MLP neurons of a small language model. Each row is named by its layer, matrix (down: output weights) and neuron, and shows model dimensions 208-463. Each number is 500 + 25 x the weight over its row's rms, rounded and kept within 0 to 999. Numbers have three digits each.
After each neuron's rows, "raises" lists the tokens whose logits its output raises most directly, leaving later layers aside.

L12.down1086:469475495470502505488517520514487517476501457530504487528462481510514536479507525496458528473479483513485493518442492458484481527519516501462455509538475500480527506492514517516474490495493512513523498533493472490481532479464512481532499550517491462513517505528504510475527465514505506529437494501500521510499525541542540502529477521491513487532530516469478517453475490535456529493497554506500500481508485475494450459482520530496501506509500506474507486467463464497515490492484463486479471475500474510476562489529502520510477492455484528499497526475482537492481489468474506494533529502532468490493474526506497496502492454515545549455458496532491523461513488508512488515526539566499521540457512494519466500481523482510500508482510481475504528483516566493529490515527514
raises: "ade", "da", "iction", "har", "ades"

L12.down1279:489472479513486532521474512505491499490510461500517551523514497476494485497491494505509489471505486488517508499511497466498498499526515479475483499496497488442506459516517518526558554481477513477521490477526503492503543504470498490515517504509495514495540523529512519505512470503500547507491478513495530514507501478532471515509520526477501513504529498484496498490470501493512465461496508487511504487530489517523516544497483510507486481510520522429528531497500487496487485458504485486507501512503471477517461494477469487480473503521493508498487497492469521444527516491528499466483501458634502505475498511498490501472490514499484502522506520488525506529478504548481504479495461522532502486458500507486491482481506519506516489520530506496502497500495503518478476491528493
raises: " An", " It", " While", " This", " After"

L12.down2489:506514512489504501473480525471454517535469520480457507502530499474488497479486534499502468521526498438505497530555538496494477534474482499487507495497506474513518443495503505473467543497507492530502505511450512492496503496514478491477478505477516517524551534521497441516506463483520468508486504508464493532527530524486524491495501492506455524514476484503476496537546527450515497483494502477501457442500495488479490515545497517514525465525459512443513507510490500501510503522498549476470516507507525521510501524473478486506508526502493435492505525505492491510467472466466488542518461483509505476463513530484530453512511527454511469476507487492523518496506506470479490503465504493477504471510511455463470491492532553493487499506526504511472513503508452488476433480536485
raises: " end", " arm", " cat", " an", " war"

L12.down978:555441472486537484463467432485528492478492490532519508482493443486485498490521479486471514504478509492471525484521528515486479490530486485484515506491503513473518470483503546491521513462504512460495477492455439500508509459488463482469530509501507499528472567466527487493511497484468557548490510509492468464503512509511439511506494497554527481482490519517473511533481502486509502535536509537456482532478468487471541473497522512505504508495463460539458512529455481476487492491526494501512480541465533485479505504503503487530519473443539513475511549529479529501496539489480472488461534534513491493484486514564501494490533514513523510495486526526501489483482515516519527489487502517478462447466511489527512477508460529526446475492497484499486513518453449550497520537474509
raises: "les", "let", "le", "oin", "ounds"

L12.down2909:518469493429459509518534502473522491493488516497477475484477499447495505531431485459466504517510495517523539460515477463471503517478495468509476511458510495497481494530448546493508493512515504499458497522509480516484495502505503473457483506493471473527507520478513533518573514514489520509484513528522481529503467490453507452542519502529505518513512489489523501486480466514536481475526488484531514532507506490487477505496586501487538499450472505520479491485517476495532499532467453516485519477456517478504511519484484454483498494512484503526502520484491442498462474526514515514503474522518489534487510521477509513548479503484529508511525492503466464505518485475474535492469455481486468524512544522506479547518507486552492479537455537537480487537482530524525458480464465
raises: "overs", " states", "alls", " includes", " covers"

L12.down886:556499477501478486441472467539493486488516444512482504502478533522482559497502518453471495470506517528463493510510465499529481470528525556476459503509504518517462463479453512503488494494496528482519474451539486519509500520547518499505496509487509521491514518515486515524480498476518518548518495511467526513490525520461519513489507474498503511540492488464522504484498503495531528493532523469535555526541509493517468484497495488524475517491515510540465497495533493502504485535516475465478492492512487490519476490486515523511510458501473509480495491533471509543489501492517494485480457472519528477506510501476484426523506463485504521508564488516466494508505505512482493506508441476524523537495481490503519467506475506467508494536449546500488522540494538517500472529480521
raises: "ages", "bre", "ories", "hes", "com"

L12.down2220:520478489497494540525532487508460500515493517496502499523477493499543499514507486503475513482468510504485466477476492480500513461489519524515497493525477511518502527509513481502525526486438507504525502522484481494464504455494485533521504474485490491460532503519495502497489463492480489519518482524489465533533520486512529522495457450538503487451495515533527463482498484554495455487504504506509523492449525552481511539484474495519517523502462460497483519487471505487534465510525503480518504498524491486476541497486504498514447486503533494483488531452479486470458486466468463502474540507516504527503492498549510528457495472508496496515502487517515483495468521519527520533498500506515527491480461504478523468468496503485501515441450532513499519448464472518481515498531510
raises: " date", "'", " brothers", "il", " children"

L12.down947:460501476469514495479493520496515511444512506432512537484505492525484500499448490513491512497531501493534491516494493507498517466497506474472484493516535531539490455517523503526511448510536530480510527539504521490522463514496496538512422471534502485464509469505486530506465506504458490507432520508503489456464548501462516555487498520496498538474442475511524527484504523509470467547480502484481506497460498466517529463509486497496522489526433448392463503515541529521502498522536536496483503506511512477515499465560491548555495487537513488515482519486560486494508498510488494467469531512471468504506517537523466464478524512491509496486480515508503524507507537506497488483445502494465477463501487522511518511492504471566531485495484509505472482538509512485469519457502521
raises: " back", " away", " Away", " onto", " south"

L12.down2955:511491473521470501498517522492477478522533466498522503497479544513494516560529459484507517526476431450485513515511471488535496500530490485483503500530526479481521454507532469508527504469495514503523475493540522519508515483504512530503533501478495470488499479497482509479539465478505465493506495511552524492557538458483536519530512454472494488500498461464469490494521463508486502516540515533498484525515495565518507490545475482505487512458525493452453510473475533460448497512450514492495519513539491485469504532510533501511541513493500497514494534502524533477510476541468519501472518501503478563488509511502516534510521511501475498477501488439531464544504508478506463502504490486473515483494476497505492445509536510512497487560511502439504497497518451513509446497496555
raises: " General", "ate", " general", "acy", "ft"

L12.down2209:497498476515537480476535476497506507512481517473490461473496503495522506472515574488494497505498495509478504547513502463493516533484497530550520527495529509546497470474484515471523507486501493483514542469504513527482514540506519507492513507483496469519504507524477484468441549480470482508505486507543537478468495488472501464503477479491510463501483542461466560524533466507490469514498497472507512540467499487527489496480512536483495498565505515501492483496483501495504545502488481504475543510468487473458487468499480505531501490494489507519449513532494484500503472484502482496488501482508507483488515531511450475484513499549474548470494523532531495488514478464522498467493475461498513487520517512516499517494532499464497539527516523542485509539492518556483474510485507
raises: " which", "anks", "ounded", " known", " whom"

L12.down2446:547503502516510515487513538475520478463504510463475511531502498524530449495510473514479522476442490511463526524549456477535490505522519539481500486488514522531491468481491487496478481492458496494499509499497446474487504525476497524491466525514464482489509518490533512537518480461482556564527513515476519544487463501518502486484529539461479508502443473523478490494497463499525546519491507435502447518478494484537490505484509510479474466513581509443522550514533496492487533473472476532548476501516519494535535501476488509502489482515483483520482509516507523516525459473485505450508482482478488499510512518548479471507509451500507535492451489502487512491509454519501529527516493490486514489533491533544536512493503486524543494506481490447516476472494473521518502542547510
raises: "b", " himself", "ble", " itself", " themselves"

L12.down2125:532493473509486501490485526470479531528547482500489530503480506553486488513447496502489475513490494508505516482488480500530544542510543509503508489484480538501522516484557490516471514546483515502513481516515534486479507509529454488511484505500446516480479561486508489515482516481492486513518501479501463523475494514491468555514500513501512493520510488504497517504474474537524474528490539522547517498507504469486542533502500481497479490503528531488515453505500512509460509530508517531487501460514491530482500491497532478509523483487470522500503509507492490536523489491482485498538502484508494512515513498458524516488476532466504526479531498507486521515492510498477464491513467472487529527493538461478465498477479477514474490492519482486523442435521483551460517529488519
raises: "hem", "arm", "hel", "ole", "ent"

L12.down1893:506488520484480501498528528484534513505510547521503458470512476483512475505484519531545484467507481524480513491501501453465471498542519507478476446508514479490545506500482514504470522479524525474514493545457483480449483521490507468487511509490548497512478504490492506468528478524490532458468499521509511472467491503538525520488493531518512500517509512504501449491518459467506493535497530439480502470482489536539498497488478530525510516484522513533515461486491465482525511476504493516482505473535477457517532504488504491463502535524475545505473488514504485509511510467535509475480500477424503504505501499536490482501487465504487502518503477509522507483545460472515466554503534558506496511494481543469480525495522494527492470526482480523459442503503557500506484520516505
raises: "ase", "rest", "ress", "dis", "ys"

L12.down1610:510480488524484504514510500541505499490513495463525505522482533472525508467488517502463484451493522501477501470490466511534484521487504486454477525499480510515509533494506483462497465525502553522515543451493491470507504540473507543516518479485505500464483468495485520482476471553531487486531504508518527528483502515499493541502496496484543476480515469479469497513486480495470484502503479494554511510473478530514472468523457478468545525518464530408495496479490455525508510466459508489450568526488499524543497479500496505504500478443481495504491475496498502475518509531481509513487462504473522470489482507513492532491496530473516533488564509484493491516524481500494518533493529485516548507453497468472476450531481462483522491460465508525552520527518532537507538460500547
raises: "red", "c", "ro", "ta", "tern"

L12.down76:518531532536481495505508462495507498537466506517456475540504525507564517499514561488489461500484438512494487468508458492497488486539514498500484471558524502493492507476456519507521494489528485480476501529534487490497513545497534468486486511502509472463515464514497461523496503522467496487482452520485485503540485533510486511505527506497493507462450539493534535500499509514518502478519479479518472463590509497519513477475502515512462499576538492507527459459483471502555520508459475519491513458477534474577474474503514478520478536484501498475485487493513470492532500526496479482467515525440482423497492470510459475490477500512514489454548500507498508506509497531513532501495475496520516506532528468475507499483492499526491491471506506499488451519475496520475522513499482
raises: "as", " case", "ely", "ion", "ially"

L12.down1864:534504499491508447522493489537499497522496499488485510506490421537532509499507507535497494552519471470489546505469463502468506526494490533489475497443523515513514501496514488482510504511510497524493524445529536497518506518483460478509449459478517516517515501517502527493498542511556512476481483538483505550498520531515498500483488438498474497461482494472484504505467497473449473482468504472519513496463542473537512473490508509497521492481508557517524503488537491500476493445518502530476504509520491496515464485525499504532510523536538483494482524516512489510463495475468500460439515518492451497464520466515465533513507481506543540524495476474467498532486497491550488517482551491458489513519533512513497482485524470484502512476501493522495474517499495517503493513528539
raises: "cont", "are", "hold", "h", "hel"

L12.down185:498515486483525482515535530559505490478544489502499480494506527474506532513508501471507530473535508512487518515477500479536536498495485500465473533496501523495488490533502501466569493501500485519505539540487484484518498487502522499513506527500539490514462472494485529495537482487478528517495474495482515542524486473494511502499498516496523495487498444526549503483515478479465519489524492506516525522439504505509493480487529509505458486511497511422524487542520461516525503448492507475583533518511477495535481518492475476579479520462500503459508544556452509479527520515449496516503541523518489533555522516521505490521501491508520551474509524447480512456529477469540470520505494526506456491466479504549511517486456498492514483515500493473453521495492494491481498469522534
raises: "ks", "ss", "gr", "ges", "struct"

L12.down2392:535504485510522520496472510508468554530540504470496498533534530463493505496499500515487470562478511524485514516516492492481507509490524489484498533489522502505527552492491475511468449515480522506532508493512513501493500531532515464479522502525494491509497468507502521475507462492499487484482495476534528514495494476475482500500486469509484517541498480492498479472511497535441549483432528522483518484491500503534490472480471505499507490513508512531515534527504516505487509497474535501453513479504488531489479495491535488489437483492449515497464466530509487502449497506489444534500484504499514524490467486480492461522479521467504524483487537487536531439460525536508514536505531549502500527490544512471531470492491515512485546459508488500537503526486559517502520529461526
raises: "aph", " ce", "iments", "ean", "iction"

L12.down1186:479483465529533499509536503496528507473466462522542490477511556480481487510498519489484514512490479524542491506480486528492446483495515481497482483502514458531489564515474471511522505501474539513454510538495459449495466504528486504515485493493484507455516550447492506526488504522499462530471510536507468522515485484483527540523496493499474485518508491469487501483502492472502460521494514566511511477476454494495492510510509537455494489476476513523527515474516476530523520507508470494484462481512483492486481465452523519480525494520542494500506497475446504513517453523506540518461487441519490496517521467512489536501515492512473471533477474543462490478499491545473478468458529523468494496470471476486481554533522496543481445499479505483514469493515499460462476502497522
raises: "ack", "ali", "urb", "urn", "ort"

L12.down2045:498469506515515493496498518487457544524544518509504482530498482515526506506515496478523512487493516522545529521524530480504524520509533509504529510494475493491584463459521507499473518524473511506495501462495496489539482521529525505489483506530467526512459478543527455513487506492507470508490480486545492478468506480489475465523491529525516500518482500504523550516465543469414472523501503495512532510479497524534474488488520507486474506509495572527487494467540487507497518537512489485460548549465530506486480473439485506514523511500493501500509514528497456473493428488473497522528495495491519509482521531497575452520530531515489468475475500490507483484490515485528554510522510511500498520503457468507515522506488508508435479498523513503514535508522508522519510504527483
raises: "ts", "ios", "rical", "ilities", "atory"

L12.down592:471516486483520471497513456537498490521474515483511493544489515475443470562506506490497472524536526538516468492486545496505481458537486500520564531526516491504527479492489469473505507523497490499462517461526471493523506471494490537529501506446479486509502505511484500532509514485493534514462550455545516552520474513514497474486538495505448503494467480541482524523527513472437490514528497518493478539505466481460529489485557521546508501520516514531450533530484517511485544488460492488460488472508519458459498514498520501494484514503501472503530485441552477476524497510509478520501516510496514526441496521513494546494470504473457513532490461521500480460535445502520524456562527527508519502478501511512514488479509486512478498462447445497494499498434524483459488519478500
raises: "lon", "way", "pt", "roy", "ah"

L12.down1255:498518515478507464490504502507546505493502441498493501503482485520490521484487524504515534460491510510489508483539486465496491568492474460495504486515485521536500491497519486517519454505501500481487498526545513520508482497506534488534513486472518499526488532521514499497480448503477500500482552473486518473504497507498491553546516511481530519508517509532513482508521526507466495537494510512518535506486447501533515521484467500536506435475467498466517495532504503466488485477520493535511496489475538461499492506517527490531488496512511512504460498552482551472509494495509494490488470508527493474512526508489494470529524452490524450497502493500462523462463486525553484486464478467524524508507478517528465523489501546500471485502524515477503468498469497466493557501508459
raises: " commun", " Town", " count", " town", " census"